Part of a small language model's weights: width 256.
MLP neurons of a small language model. Each row is named by its layer, matrix (gate and up: input weights) and neuron, and shows model dimensions 0-255. Each number is 500 + 40 x the weight over its row's rms, rounded and kept within 0 to 999. Numbers have three digits each. A neuron's up and down rows have the sign that makes its largest values positive.
After each neuron's rows, "fires on" lists the tokens most often at its 100 highest values on Wikipedia text that the model never trained on.

L5.gate179:514529486562519520536445495508556486459500524468467540448508469449520460552556465497493523553484492495558492523519522566423482474516481531461474546525473482453534448484529520520452474495462436422555491535466479450432518408556528453498493539500509490453516552535484507471431483446512561478451480558509517459452534535430526524465493514554512537565455555453542473507414483511506469517524611561535458519515511515435496432526430497462521506468510493497490458512517525459506532414504478544472491545545529546486537473528501556464509426528411543501541566571498606524449486493586489521476456576474530475487493487583555445504532456514487505469458437521547499527496397429536507471552541517408447522461459528483466507472506471431467494490436495528480472530445502513421487494557442
L5.up179:533487544512506473587500476470546533532522534496481509523574536521507482519503488459461542522515616451515544488452547490558535547504506516439467511477581451493582508486495517533510451511487438517494560448470449505575520493445514471500524464455435429411523483516528455479430488517452538539481493528490507436518578509458446459522481496489456508515517559506546479509505534424465467523510541543480537513464488562466421501492560461549498521509445491506512530496471513475469453533551490492492533498539465607491528577491491472548543456566569519500470474494457517576480523507483535516493485458514554472468567476591528474518489481573424485514518478533557506587447468433570456500598495498505481554548457461546467486445554531448566515478556552479477456441468540519398446524528439
fires on: "s", "o", "ro", "le", "y"

L5.gate99:466538520481574515495560510491483504533488486399513533508480508426480490528462505493539496535533533501515559362443524503569524495556549510475472524536477424487530476501524508492533490527524434506520456489454496515526465454512533479452551418470413564521479477453432499459436479486495475476463508496468558463508484517529520523496529457463470507555518585548475510409526470503495564551501498426534506446475480509522514515526504538466457572546444426650402491541440520483514464529479520398488494506563514521451472468510551544481432527545465507535514458540470500534477478527453488516584427447532474502436459546549594592427513557525554562503509554498543531519494549458477522536503479451497517500515528475523505448489490472463527468525514538535502486538551567508517474501475495
L5.up99:547583508545568487445563470486512461580545477521483460466506505421468514529518523574460439510500491471481499432558540513447488449552540502454517513464452533493544562537580526526456516467491438444485519572523496504505390470483512410403596496502536482528463513508517563484471447503524464482480479505469581519527436490464425518477469515498528438536477525525482493568516483476465550525490494432481480539480470499559507487500509528479530520488448440502501457552550560532512507537576490442435469534539540556532456455474474442425421497463524517471541432486490493469530470478532478575474474449467468488482444476477496549535460543544475530517398509436512523496521557534518471592496407546501497519528476525512465541484511528522558520573517514483541549461520488506415506468564529
fires on: "an", "ub", "ran", "en", "| ", "ro"

L5.gate213:512511520455551438503490451477548516524486505443489499527549588512441523520543579455449545539487512553524552519569520565456514570496533482424430415462463514562462546551488506448583471518455468534511469470499568574497537510563534466616456487592469520465516553542511572542463488482532498517507538608538534516455551504525552447487494473485496510488477534524482472495404433537484478497567533486534480499514441513511426524508565513562528473520490493507503480528451474485539529531559425497483502524536446479464528423511463481499460525494388416568531508486473526528526563470481523493526423503555466489533467544498536511490518516493526503561475476521450493529464486509478502521525466482477492498490503505502529537481528404439587455494533499496504505521529456545459531387451517
L5.up213:481508528541448529446534500576498502554439511462539532483506477515497475451605529471512567576481535511473489464520438491468493499488533517535500428534423464477548442512513490520546449513459406575466556460464466511507480471469477466433509492572570508517529426552519532533508419501593425486496501452522513442555543476574489417494522465484604513509475535551545484503478534533544571439405509496576514429450525454512419472510480537448562441525522520526541521506459517526464508505478474475458498504475507567492453509469459525538517526436524500516512496537466508503465442544508540492469506478479531501568483493506503558549493549516504505482520570488530501559484487542521543469414464490415498489538484527574580461529522450519477386483507548520525480474547518513516573531514452
fires on: "en", "0"

L6.gate2:458482496512504528480538554454499557442461516544457496543574503516460462579458545468530506508524530540461598407480542513476476555530490404506526451534509528498405518491463473537520557528525517499483522500519440495519525412560488466458482578499471438556456520510514498498513501504543555527522476508475494487554492484441525468537568433536527517468525589516515536489489477503494485551558468504554533533510461531533594539583536455512516445506467542476536473468466503545500544487525516470527472558479490479481497528496547431490548520535517513520535521524472502585451561505503577525377525496517482514536443413478541518438552437549460533529491448468434483484503441457596500497532540522542450532496464517475503435478506479587490501434580434515478587515471568546499493469484536
L6.up2:490543497506542502472475528548550518464519525535446510535477471476501496375452481513491500497519472547501532435430504502472564487531444488500508454479483471546527499435381559512528473539555615490476569477493438482518559493467487446522532456525539422582456525554473481494466498564455622454481489493477509512463470478484477555444505562589487465528511542493512478486454388509581591587551542489522533524504457511466540506534475528499440477497438496500550448452521438458460510470479471536491487507493502525470523497512517540499476519567525560572563484498548503533491486513451483486506508459422414454501490459540555476461464498448461579502514509511519553489556517492506457532411527455552500519457524492473474474563476503502446502524573505471545465541458493496459552540528450
fires on: "ic", "an", "g", "f", "in", "m"

L5.gate24:541535519478461508488558477522532515528571467549433465483528563458465465501518541511542453459495413531505460492576471478506478443499506474484515477453570482410477505523517516434504510545498515485523513512534468550561580592523512510426434499411471509490566458448450554504484453496475493605477531472554446469428514549481540497489479455455458494544504378519501451586525507509484487495476571466560476495505536528523540429556563432538523448564509487522517516487557468464473501479548437484515516439443544537457485530492512503534432490477456495439493504549458592503478535524531453524492511415458515493485488461551473477478510518491586485422496454487449538547463433589493499526490469498513450421516437484520447532558471441488468534512521498483511515444483507499434476541528507
L5.up24:606456525467525477518539565481519457511496524539517484500487464478495500471572474479497434518567458527538467468450482558531496446417513440448511521503483533508478493485437505486515548540496504479506549535536481474482511488510489483513484444511525525583607528482503474456563456460486512455429540504496472441522541539484562546497480455484458426550487554518508468524543494514454485486525484483658452542482493493498502478470503473495469502509392526458500554511544529491509458465535439468411486538575485413485510495458550474482451546550537491450474494521516450421460485505520503473516431478519527559510529539459471480552603447446509459495422581534447539532494592539548515482532498519427466497470459545445574550433529539514477477474506477493502466522562432559534533483446505
fires on: "re", "j", "ot", "av", "ut", "ri"

L6.gate265:516504476496449526510437464462568448506435451487521521552531420514449524548504519499485499507435568464497524476540492502490463464580469506566484527443497518552427518505459537487508429509478428516504472439439497513466487462439508521526470471448502499551474528437556483468451515584469461539481485483472521438495554464507526548463487460406442479492567459515496456497530441429444482521498567488522483432473545526446476483422489463499480464506608459471522539472468488469574538527463499461515538498532489485534561488441487476533503535585493452513412514487561543501467510468555514497472404495472501455463545505487465557523561426501531504495557567467490440508461404490551448486492507521453456605519457555490509502475545526565493480512539487516444463485545449545534514448435568
L6.up265:507545475535493496455518418471484469580524491493486528495505409588483441484497511445492535575571535524499589479478430519474503516553479503518541574499514488571461465479398509506526499447478488492456552495494494542501499465467524489439472456480554544479457467464562505443518481421505453465524551423534505476505501509554490499440492498513470483530554505471502479587476500525387543480504578523498499447518541549522555495460522488576549455452488521511540485461470513445537491399504497610600536442528510481552536452495543496457513491475541461497424472541565503526450483463481554450579502477474465569486459462463514543502456533535474447507497509466459488547468532498462469458500469466487523450521527525487540437525518488482454454478460592454521531481553436537521490472409537
fires on: "In", "en", "in", "i", "n", "R"

L5.gate266:543547514435514494465507475485526552504551519499434493478527581486445489498514557455489462536481465506495456512483598539554471469490498454602473472552496505572353514494432489544488437576496532494528480479508440487496494480453462470461551553551507462496517510508570513427529598494522554468521469458492416496462490449529483540489527546540529473506584530514516516430550453521509418483489547503434514478556576503495564470508485460518527477464529492554439503479508496503508482520522474509487521484456501524491536506524544449425486517540578522520519600566484471478479508535530432466473479568453483408531508554526518483510488488440527450495553513473496511525514517442474504484553459474567478481573391510517498556489513458471466391547500477559501479501545462467527568470511449
L5.up266:492535586428464473507521438468461483507540489463412491499482509434456550497492644491528502509543544565471518453442510553529485596614500454492467472490532477538533521465513498514464468505438542472534520490498503507522504466445509486507507592529544445471561525530476538508471476448499514592480574474538499490474486518473456521435504469519504562519462515495471477475503590493467532523483528509496425521520522487512508540508532540510467493472577517463521532506490514580479476522523492539501466403544510480504493513397483537421560485536443560488494520503516471542432456605441494497506487491515511537463551505484523450550484514502543541507521428511478539547460515507503465523511514428560455573472482508547498506529450507596566431561441521511511525482460536510527566468481380
fires on: "i", "a", "an", "in", "ain"

L5.gate211:445462386487456534570520559510501503458527501543532492540475467505528502511562514598563553522522524539523505506483587534479418543579426488505485463546518506488420435510469494425504503490534528532429515506478522455588487534386456561446486461476421515537562529533505566463480494415496538541529503454503474550523405559464410506506484550433517481474503510484454465522537523480505471485467514471511525434496477543641459454526482519461496494478497567557532483525531505489518531540519470485500450547509460510497474544452492482528443571465535500475497518517586493539496497453528501548481525554563472423483541480468485485511527501537473495488445515583455507486480485541434524546432534463478499521476482459514475515491541447508547452477486514497479506460438468450555542566520491
L5.up211:497480472456505423513486534494529529474479489451436458611516480458468540476590474571416492534478467496526411549513469456442469537553516521494429458534539474521467527602481503502495500584502539528499512568495528498584490519483425570491492450542564469548435481474525525493483503547434522493439475517515491495547458495494533506467511500534581537451458485483447540540544463503511521502507446487554555521527500516505498433527542488468540499495515525469550446454499518521441446527551490524566528490499514410481426472499497542549502430464496489467553503487484469419517577539508506484472514507469539532463465544464402502448584458505473563463441480490470487474489484527477533505502505517486495549487406501560561518497540433493452484370494570477475483497451500464533497474517603
fires on: "or ", "ing ", "In ", "v", "ov"

L6.gate91:576464497535495488511505421444545467509478526551521512547546572527391433521490508454532502526492475480459488542465495519552488496504492526450467482520465466521470465544519499491536495470453532536533454488543511542468474505512603491497480444470503445488522461463416479534553508522466502497531529503479476520491499539452542527490502482529538455524521529467557486442514474484528441545511478578478465394454486450458518500470579493516516497433498406542470470512504563516504479555503527494493478581575481484482468492568553452443475517527557548516455539496509538508430545555524501444473520448580468444653466538552514492535445522608468492456435532525530459550528465509492560478472504490485507453495446536550504497483424505532538449488577462419503446522446550464497456450526571
L6.up91:512485478480481465501544501459523542494488432510485489415418550452451501538556436461569506529490479482464533477537552506492476509542539560590506501429553448496568493481472471485427463499514520503536475482517454515524481550527507488427446499530539447490519490504492442525459496495503528515504451495502514468447513491410472521429531483544544516532495505523507581478547482511437449518460532586514474465539422501530517465595465433461502474450478502518543518490505563473517452612419545539472514481444570454464456462487451556533495518515454450512456525529566506506486555530511468463538470470443528478550519438456450497497508523548449479355483437508560481509490510524517508477497562497562442503484484567452578463584502498541553459489501595501471444495467512459457476486541450
fires on: "o", "us", "id", "g", "s", "ay"

L6.gate6:530492501508471571456573568457505501452493483423568578486530445472533494513486484428505513459461573571542497396520517546540441489499480473570519441555480518510497453471498516492488522499480497568455537531585448513565478466498466569468501443460491564462475427448468562527421517522444571461462479506484559523560469487520447427456487523415507515486554449509558509544515480480491514449442510518544541513467444510462451527525523547481517416444426492498516525475507482438470517497502469443496484550597472505586584535485518501498548470518439471507443458490521475545469418488497510542487502498495506568581552525490468528500438479485506525441463519513497444509572506488467543537519495475409514484468477502450557471539459528475534546451526544511558505509523512572479467483459480
L6.up6:414481414518508492463511501536538494504461496438582505535499487491576578561497455467541515513501493588448542513485508518532494428515546504555514578520495559518479482516481579511445549502444422512443530517572531481552476483469455477506551477463496565502548449493464517454521507518503519528455417453452496451436529419496521527454484489443493509538552505562502491519432435416500551472437498506524510453450472511514500572502454568465456462508469487498464530495503527563493557451470470397453464456508513519556559492457510488466513481517453497526401495497518470547572523455465469509486444541540452545457519481492494483526490528465449553458529473520497492426446546580508533414469476476428451585481518482443456537486484538506454481450483536550493431539521552531487559489536493
fires on: "en", "c", "A", "as", "s"

L5.gate189:418542525480567492509503407485471432539462532439536521453521596557550471544482482487424517495516502554514540436490533537477455513470561568494481397486488508489460497521506575464522562504453454501540456523485494561495525494581498471508476461429478563484538539502551537485525472426450490496517584506510521432438551475466475443485538477478419536479489457490530462542494504572495514524528493559546500409503507423551432515546499484540530510502551475492568550507409463480486612511492535487535459503531533521521423435509526483492545552591522470484531436487504520493512508533488517557507564468515521548531476555522561533507515478497494467516471513464502487543486586556514439479469422426482540490443448493553515545547528457531546461484443471473464519504482494518538545561503490
L5.up189:543515466516471535465555456505468529442424480536539530479504506491517499457446574446481525448479522536520508463546537506474529481496481462452512496517396544544554509547473503525550566504569570537503553494499483438448485526501471555457481520514533503470515524543505517544546485503478462555510530502484534494482482482439492509499601555469509516465472473498455478468450497438417470526507518519551574461493537555449509463436559438504518467488542434464475474470479528494438523502555468541542462526495505502623541395530561460497474556488503497455488595460493548522499506474504493434464499457469477486478518505540458495574497527485593585516477528506441471523599394544558506485450423499491559482516530454594554505488481567575547508479472506540427444481498545478482480462495524
fires on: "en", "on", "us", "er", "ac", "pro"

L5.gate257:464483430534459504578531454415510520559525520460439491584449415500437488607541509511485512516513552517485517461424536518521445516510448511500551545461535493539568481453483474451499500535479512566498524566443488467412445475542486462466511470506425504522542477437495530466508545505520443542447503556508515486518495523480525433475466479407476491529498498559468545492543472563523526531515438557496483585424490558500468489524482413480520465434405515532518553523532453507537547527554453516529485516437475529524519571486410517451622511473468496512466486462548513509448500482525508443495504511510540454407512561497503480531473530457500516516510526477548531459530478564540517441512546512525481489479503438440501485450470475487416517525527601525509539529444514528474499458525474
L5.up257:499522538451495474469368551422427527464442546508565486504492533494509518533457489511473514419479462445490457428530466549484555528515511459551479483453455532489491565497464507536508462516492552487483493470462551499492502522528453500518507503510475447503459491472558465514532533538460490550519478491511457551528468550569526447525545444512449523545475492480525473500515434470524621464515497466498483494538509513441511504494481486490453522484440524482466596501486536521511495514504472441452584523463466412580453442474513574601523448517507493524507531627514527551513577530430478546506520453447569516531548532401567546480470461497470532449471486483559497499514434511418525452527532528565523500506537515534541497487493487472498429515568533559423447503547510531557491537483536
fires on: "i", "p", "e", "re", "u"

L6.gate220:462483390501528457418486518489483495534474497510523515481537545485529492500454444571497494494463513535437489461483513389517488511556471543579532519480480492586488534517503488409455526498456455474496487578597458497539513528547437524526523463563539427491485468503540478490503453495433415481462538492477443498446492452555513499469562537458519505488515526527542514496464472496444532465516487549436550480487502519512496522494504486568497480447627555433486444519532505537520542490546538467514513509525496480543515436468534543489496536441531545458446534469564474486445514516480506479548527576509452469534511483495526559545511550521526480551478439520493503475564453450489501412454595474414453548446520550464517490480463415450482568470526469428486483447449433567478538501493454
L6.up220:464514467491473494517478489577445525511481521485519525472500481486516451457519498531424549538524490474552518501465489468495499446457506615511468540475501529479560542466516473556451468483509423501516479502505481489514506454525571494497466588465488469541490455416576459515510433495548472469472565526543530529552478468482517480489495454533512528422523439459506522543501523499477462541422441520480447518506444461499528464520537527486488512470537487465473530543489494504447514486561445498467501483437561446461453450494537485456481521480483514600522546401642554421539529516602539487521531495518542524490474436463439438536464440628568524507451518508441493554539478480516490487528501611435491527560467461540512553480468513513491487457510522502443491418544544553521476470514533
fires on: "0", "n", "c", "l", "v", "or "

L6.gate153:490486546491469401500502510534485515486496510513520520526488527496556482567533488455489486526527477417517554498462487490506506515499515522597541475477555502517492529460522509459483527485438556475504477539456489548471493507508521505522514528412533494467475593504466551482517427502515501443527509535489489496535525459473583474428516608460432518527546571431546411519449460541518489508540524516552463466520508540491472511491369507476587520413502500558461523484563470462516522441474426522436530492487496520539498486470443440446466486481492420518456527498475504515483517418479436423416508512513534502510541446526525574408475462482487568505535485478514459544531502522520473483554449549546512545514507488506550460453595514511448459464500503450452597428451437455474556508474462
L6.up153:492468492553484506483472546505464484520491445537572505554408505461488444437462469510525464508405412443473538484469533480463516497510600489567496488525502533544531412514471521482427497469412395569491454492459472480415521517530493509466427567466524488487461493502467515462468493468473532548510550538432463474528470446526472504569500461507487453480588466436592455447472423510461484559458525526515418439461516517488479518548455509491458493500529485459562459546593531461467516551444470540532485514458508519564468520486452466460484518426536512532529513485475486556523478466452545462514531542595492478484504436569538540526519433516470495529511491522531461534533531528519470480494447553475485508504509507462494514573551429545453472536454442415513532519510517495482505547549475
fires on: "res", "st", "ear", "ar", "ul", "il"

L5.gate177:506485531465515539456477471491546446531482496507506491481523511528474477514467482502504510556451584564522469552487509493504522455479518463523579424519548527495503494506494498559473536517421487505537471469452389507463477519502574468539576491465461552572479531470505469474496554574462580508513378509520450495447491479535499524442457520481370484504554494503558460533452485521445432501515464478533506529546556522490458535518506454524446497460428525513570477530475444567522536521456508436516533550493431438460558533555463464540472534493481421474507512490503446510512538526527513557494448482522465456477522559510513505558498531488538549441495510525559552404526534542448560506513538482486548445492432484423484544491525389476409483508556475448490451487496507461529416506482531
L5.up177:541481423515534451453381522506495579443565581493452547476471538526492485469550533499488469531558511465466501570511458520559497530493512524481487560513513486514408510498490498480562485508460608455577491500533491500518520498455478535534510547541479505436510457452491470513481469503457581509521423534469512512445546556551533494577566460518440524466561471451494505504554429417509502604457470466450552405469586480526527477500418512533496498485441501456551489536530494411533549493519483443516561484506480501559473520483554516529542519484544439496417451461586467516561531497500515492515551482476549483489522505482465550461536495475518502526527478496546530536423464570477552469513516557502482494535470507511532446440523434506517530417496489446507562484521479474491484549492462
fires on: "s", "ec", "e", "ed"

L5.gate41:545421517511519548548499447564443485491543539496498494500466433535512517452544434531500513522534451533535512545504496482472513503509497584490513496504575527489459505433504488486521506405498553577579507447590474487515533378463444514516551529422458491462526504471536467460485499577520532586518493518470518464530491418476536533547517500491441475509502507454545469494495482497466479540484533540496487494547503473484478548478561509445496485464558420476484467517528544511497526441468420449471505531461463494439403491513456502522436486517462476497480459495490502494535559576432531453530519506520507423539497497637480514446479444564480589538508531489541466556530519489485523477567504565499480463534487466435454510502522456499505522491506556474502406451505476420572426518541435
L5.up41:470454508479600572484513453530495439475444450542554528461432505538511509496501451484512499541497435527472521501536444487563506556498513445586490446473543513518535477556419453485520449545468517453423533470550535563410484489498454552576502481464505475481460546483496469526539492501508519501477498446552510555464563465550497528550537500579524539479459533441499438502525525542504447588463520479479509475574468517551421534534510477539475494521547500450457422519503493559440520449480436421455505509441525521477523499519461502501519556484510434500518590535510532529510531407503505419542490565525447498494518483491502532582585472477495470537519471592467528510571522466468504553555561544468489506484482482553551475508512535521481527508479479434509428478561531552516518553467437
fires on: "ar", "r", "il", "id"

L6.gate215:565595551551518561438594496487518443432533482517458559493577528556515518521420489472477527481553550465493442495431554507505518490507456482481486519459443527499497538479544506498396527456470469482473515524506552555540470542563571450457522489483517488428505473440521449516538564513435595495574511543499512537503427465523469504527518517462506602489414508523496530488567470487510499478417497516518479443491482522483475489529430496495542427410532515489502521484496480534442579447535456438536482534515553486479495531481518436550466552472455534523463531494451494546479457536512509528447423487532479523572565524526501568532497460481537509530520542474485468487465527523531555477525511475537474569481453561513418527479512547503527463491465532483459481523505598542428531481473561
L6.up215:462523446489470488418457431464502416435452551487458534456546496526536541562536388449459447513422516493498526518414432530536519574476484537560470417507504500481548523503504456551522472441515507523560492458480477519494476484558467518458534508455454488534522489561472494503544476485486610537554441551545489450529529513520480496525488512526453483443442499504500546469540496511561483528551509512517536490471509574555513446527512422487596509533462467442489516495522529479587499509513511516471491482463520519518588531456489494415528506507527565458478475541472526531436425563481482507500530481527488540519473486499485451535514479560504479512408508529432480470554519450494480532440448476425507515486509569518538596519469502436529470541466614480508525573513574542495516500536492
fires on: "es", "is", "y", "a"

L6.gate263:482463476593481517471511502475555500405486463471597476440476514447555413602492574507474519527432421447553452448476457439500480484502447444507527520518452522440496548522492531398463523515502472549454523487506475500475473595528569423510504542466541472595542511450473502485459485552477495459472497514511480490467442556469524461485486524459585489491549522466455477491513501544502525546545533572525546495550469441520542528481499505459468526479476470483522482523503551486483499491502501475425507546434486502477600485529485526527499474515538478511533523512483439545493549465538497567370522462566501482469477451429546495430514469526499507468517489581517507487561512548572484549509447452447512561513435519498478482499509451445497514473539554489483476448527533420436526533527519
L6.up263:501470501551502475453485550568568536457502440511499459540552434511516472490513510494460501533470481469475550473503414473499501518503508514412476433547492482569538565538406467503444560450488602483419577487492446566474469542558465502554527554588457426478513488474560449533565505503514490534484465518506496508451427460465443538550547453483492487537565472491474511529525452442554515480531561468506512496482500444477480451524548460482498526472521545480523495546515530463473493480489534465421469546476473569570436471425475523454503496490424465547500504609480503505478507484475518571482476514479537473528512446506571523519467520478534512467602530531516480513513570499485435455461462458535507502383563546489525469464515477536464534503507496440525484480525492498444408459477447
fires on: "'", "h", "ol"

L6.gate145:474505574539522552551435444500554478452511526482482533518488567538450509458556480505499484598493552505516486453583483542495517534516514562559546465428530496490494513534524486514522510438512508483560497546499516557421478511538480454587510482460494480475482528565580518531478506561503497507461575493516497543517540466491466474483481441485500537481468505471511418435500423508599399520427500558557523507530561520495498598478565569538530551402529466568463511486515480551531487507454516488547521534474524519544499484472555556483461523506474445500481485522558453489501574516561516551441548553558547509540477558470446420502496486467519474493502471581512489465569541529484524453472467514527527547524570552466479493456457505575464481430521546490536443519455503448483487491566544
L6.up145:499486462521545512510503510461594453542448504494431494494573492431511514433514482511515549535457529540540459473480543539478567544535534462470482450520533482542455448441500544501478567566483491553521463471530516467526566533484533482466555545527448498553500483537486478480445539547478550509494530500480556462544538489532434495430494507479446526541515515456545456514518506495504498558448543416567520420436500504583478456513481565523493560489480523501491457504499511379524437554490467467455499493474535432477512509550561504573521541494479554505492576433578556490491522514462548508508457505465451538503508526490439444420445541527475509481491556486549540547487389467551473468550438481461479468439481473487520513467547452471502533507599426534518499520449555595493542475497538
fires on: "s"

L5.gate276:511520487468519565477484447460491521486438519549480516506528435418495462505507477473503510466477470504404536450520470502515504424479544515479416507574531443513526512446446551499522492438462501536467522534590556493510519444517499484468520437476473542475488483442494487505551535472466568500479548571539468551499407457534515444504508444454478533495565523462483523477544540495525545622516487464514503441465468469521559476513493533528501443467450451511464516420512507564479489548495479505555495506570494455523525436455530549524497518474397456437491534484473455481491525423466503451435440527465513492482477485515458539476491530511442490519441415515511476481416544505559475487520443519508553519417507495416451480596502515505486441421500550468439485505603495581511517546488527
L5.up276:539481532527480566460545447508492428498458495528514500455598468492463473484477547476440439513497487465463521482529420517498593443518482542432519491514382494421475548528426519495480476464535548528499482505502514512545495532488423501546568448552460524467518488484486458571514515468526520492506472497453431429483516459519433451517560509456464480485518463517515457503519521521409426468510497480512475477483534501498567556464496489466493451482528491390531456519472502491487505538468512472559547500483512445430512505473565448479448459506437463490505592473437469595463548500525489484499454512516431527442454511494492515360543473474485561573434507498492463414560486551475484477540503498484459420507479525534535450528502448605504464448472527528551515479497522483544527478494498
fires on: "ev", "op", "c", "en", "v", "r"

L6.gate300:535491415468555520506429467518495506476496508508531457499565510516484519555484535518530491601466493561446483538590496534550515507493409470504457455525495479497484478513511505539542420565479477498556502537465492493484490454508491438577526541475441481499498492381503482489516572500406543479470494537507542583491468500427542441573451530523462450497515522473473497464595446473537549470494541569484533546490499467553548491475470576456499485476598416536513503520464490432466487480587468539429447494507517494523498496480503526535451576507488516481477466423480459452477451500469482549463447535486550464480491461457560484490498456494543507471400454482542584565490491557502490521502450525527475524461476527482465498547599504419450448435553481469460516497470498531526506536482520
L6.up300:452450499517537547543497461457543512536490486488453470501554521518461548539502493539470565524536488465515490616485434461594471532503429497513485470448486450520474560519425490446536513519578536542479518519505491518456533444496446484453514496548474454473503478524529461476497491513437506501516502530534549564534409516410511495518479520514548536499508528518488464536532583471530510529500514504505521546516528470493566573529498482474521526479501477530504530514445472436507451517492534471438501569383462511490556562470527462505490546485474448457493493440453526452493539505498529507569547548508539479531558540526506487539533481427517490570419476537519513518596505476559593461532470490592523447429475528401500488543484502428460547490525525442477510445543442529390487401512481
fires on: "l", "tic", "ag", "m", "'"

L6.gate225:512443459496514458502550499511551510501488557558508481459450516508479569514486571512463486529525547467512463506453453489467512516455532450524473522445402534494444492550539496463528509460481516474508451514496492474531547617477536499483502529544496514541498455432520432534464588479580450509493527532480518547471526498436439489476465445522477461557485535511510391497480510479596449511538496540476574489420435504514450511535548525502459498494486499485510585505475554457497521544524543548466525483510532504509567493483549460461409504512510436536424412561452475527488491531444492473500480479551436580446442483502501486472568546503508514523422503493473494433457483560467471562513510528462526450490546538399468404489518421505430506444566513457494454471455532504498510579506511
L6.up225:486494411575445481534402562538526528484458459516436479470470561529479497471447510479466433541470546456473552461535494482495528430444489446434461522507454547433435475562477463395507475550490541465470512496525469474534469453532585491412390457471504547529492479500463493489491555548449455486509431519504471523545457451505477460470496537464555516380536511526491501490494595430519498490481464481441460539526504533483510485498500458547479501467509515483531505583556486490487566520501568469466533517416427499456417534555484479472448553531519464514476526456563489539510513529534499495468506521494488435485530526554544521485507515475535524438476549506438475485463486478504430486489552457514487449512498530509453474520457440471511523409485449563492437500493464527587449483538480
fires on: "an ", "f", "um", "'"

L5.gate203:604463423524477527506484499492476436454432480529552534470518490446450480534529475485431466481477424485465467501510476548518515553557483481507457402563514508472384582505487435504575539443522506427515491547469493429500485472541486527543470522539444496487518568523486506477471465530480534418509508554545485539568484504479456424569508512557473522528538510530496475524440495402431419439536459491479497573500556499554443496577503488518501492441495564416492583538487501483550494546508456484481533503511481525526475494553543446557530513430453454513463464471475447569547502436568520474467439519517499519460497446474477576480537501465500479520523429490476585448467509467503514558508523548473480511487502471504575480471454483507554451474501480543515491531541474471501488505525426
L5.up203:557503471522419553492464548515482477523597526509484546467550456495508483540513499507495491446521459443508502523505498505508513583524516480470450425510530587490404555539494510490526503549484530474481463517554537461480541528509530538568488519529390459545506523565465487520538497462457475501499504524520370508513545521501549500528517527543463483511519520548546456518540478456488493448497445502447532513477533439508466501539451510441488442485578534496563484481509426517482476502508417521483562498497491527542505501545479464504505434426482555480499509499534470524511543445538509495492496493416481456438508340561446579409483499501511432583506457534469553467534551459528522454499532565456529445489474469471577442454547507516504549541520461581555465507555482502513485478520433
fires on: "a ", "an ", "y ", "A ", "ther "

L5.gate35:555429522488468515543549490436440536458442557525569425531474446481476459487527457538492470474497485466510509535481542591529503530505552494488494468509511434528535546543457521460485480491513521449516521402503427437480473553560514501477439504491485567488503494466527501491572466511426493463461516485538471560483488494498491526479507543414554450559496514550492495523432451567443524534524471514499499458454483490465512511540553452491508404494440482523514517487571499515457541528600490498461502486475487472508512561617528469588523476509510422497547485503518519469600568453481525563453522519534507582435495509493494423505468449470491486512528528483454465486488519475488585516514489457448538430483563451444487555472513466456464546478458456539422524486572516473543538414542458
L5.up35:446462534447476562432561552413496404498539509543480479525400491609493526532445540484543525459517545516514504490465481515488517539553499513530544465489546530556471535501569524495517486493556533484513528511425499563523553619529463510532489458522550501477464470551483517521475553487458446482401451553483420435502522504564493535481474569443462495502439529469415537545490496509461542463467482497483485491551461470466440559550462493511518513559503465486428493524529497520471517510567492468485568485482519490588499519501492501457512460544539502508423472555514467541500409489451539516488476475450502446509502446550507451432505579511532476456501521424496458554537531429508589526531518565464455539526500508490483499497599550516484510475526532486534491484506483501446456494476408
fires on: "of ", "ear", "ti", "19", "an ", "y "

L6.gate283:540455398490473482541551476491495550512517434476516467491588498521502560453477492471494540527478502526499539543462484486437492418491440522477473517504488541468502591447479471458480495480489521458470552437416452525566457495522437449480492491456466473452489499503470557514572534440485548534527537426497561533551571536538480507439464549473457497508401524570499457533488481552487462501512527554483521538521463509440533590485496452492551459487559535560487561494462554505521467464476499549454445519483472467503521509463533555502489497479482510525539477460493566517513496503534450532435448545482512504541521560528463539502358517489481543486483468460450512512525531501546432519495539553537417560451512548432508501450557517471474479463436488454465443454561456543486626471483492
L6.up283:469532451498493492548514467469528445551452556472506501589537418462477547491477527488507433471415498472528442491409462561484458554491462479534500457531472514516528529477483503499508484447505469561472451484534477516478472565473486483478493479512474496551546543526485522497545534460500403530508498452547540462460511520545495441540551489528490485487444486519465464503476463528514525442530493546591485542511516528505540488517526439476590567506515460487437529456534483467486553566499564507441482478566488493547451472601421542527443580425473558465545442487575403468558555529486505566485504503450509435496557529458468505541489562460491538491485506531516523451519503512529413506526493473611521495504548451467589484521545482497558467514468518538514534557550454510574540580498481
fires on: "di", "li", "ri", "i", "e"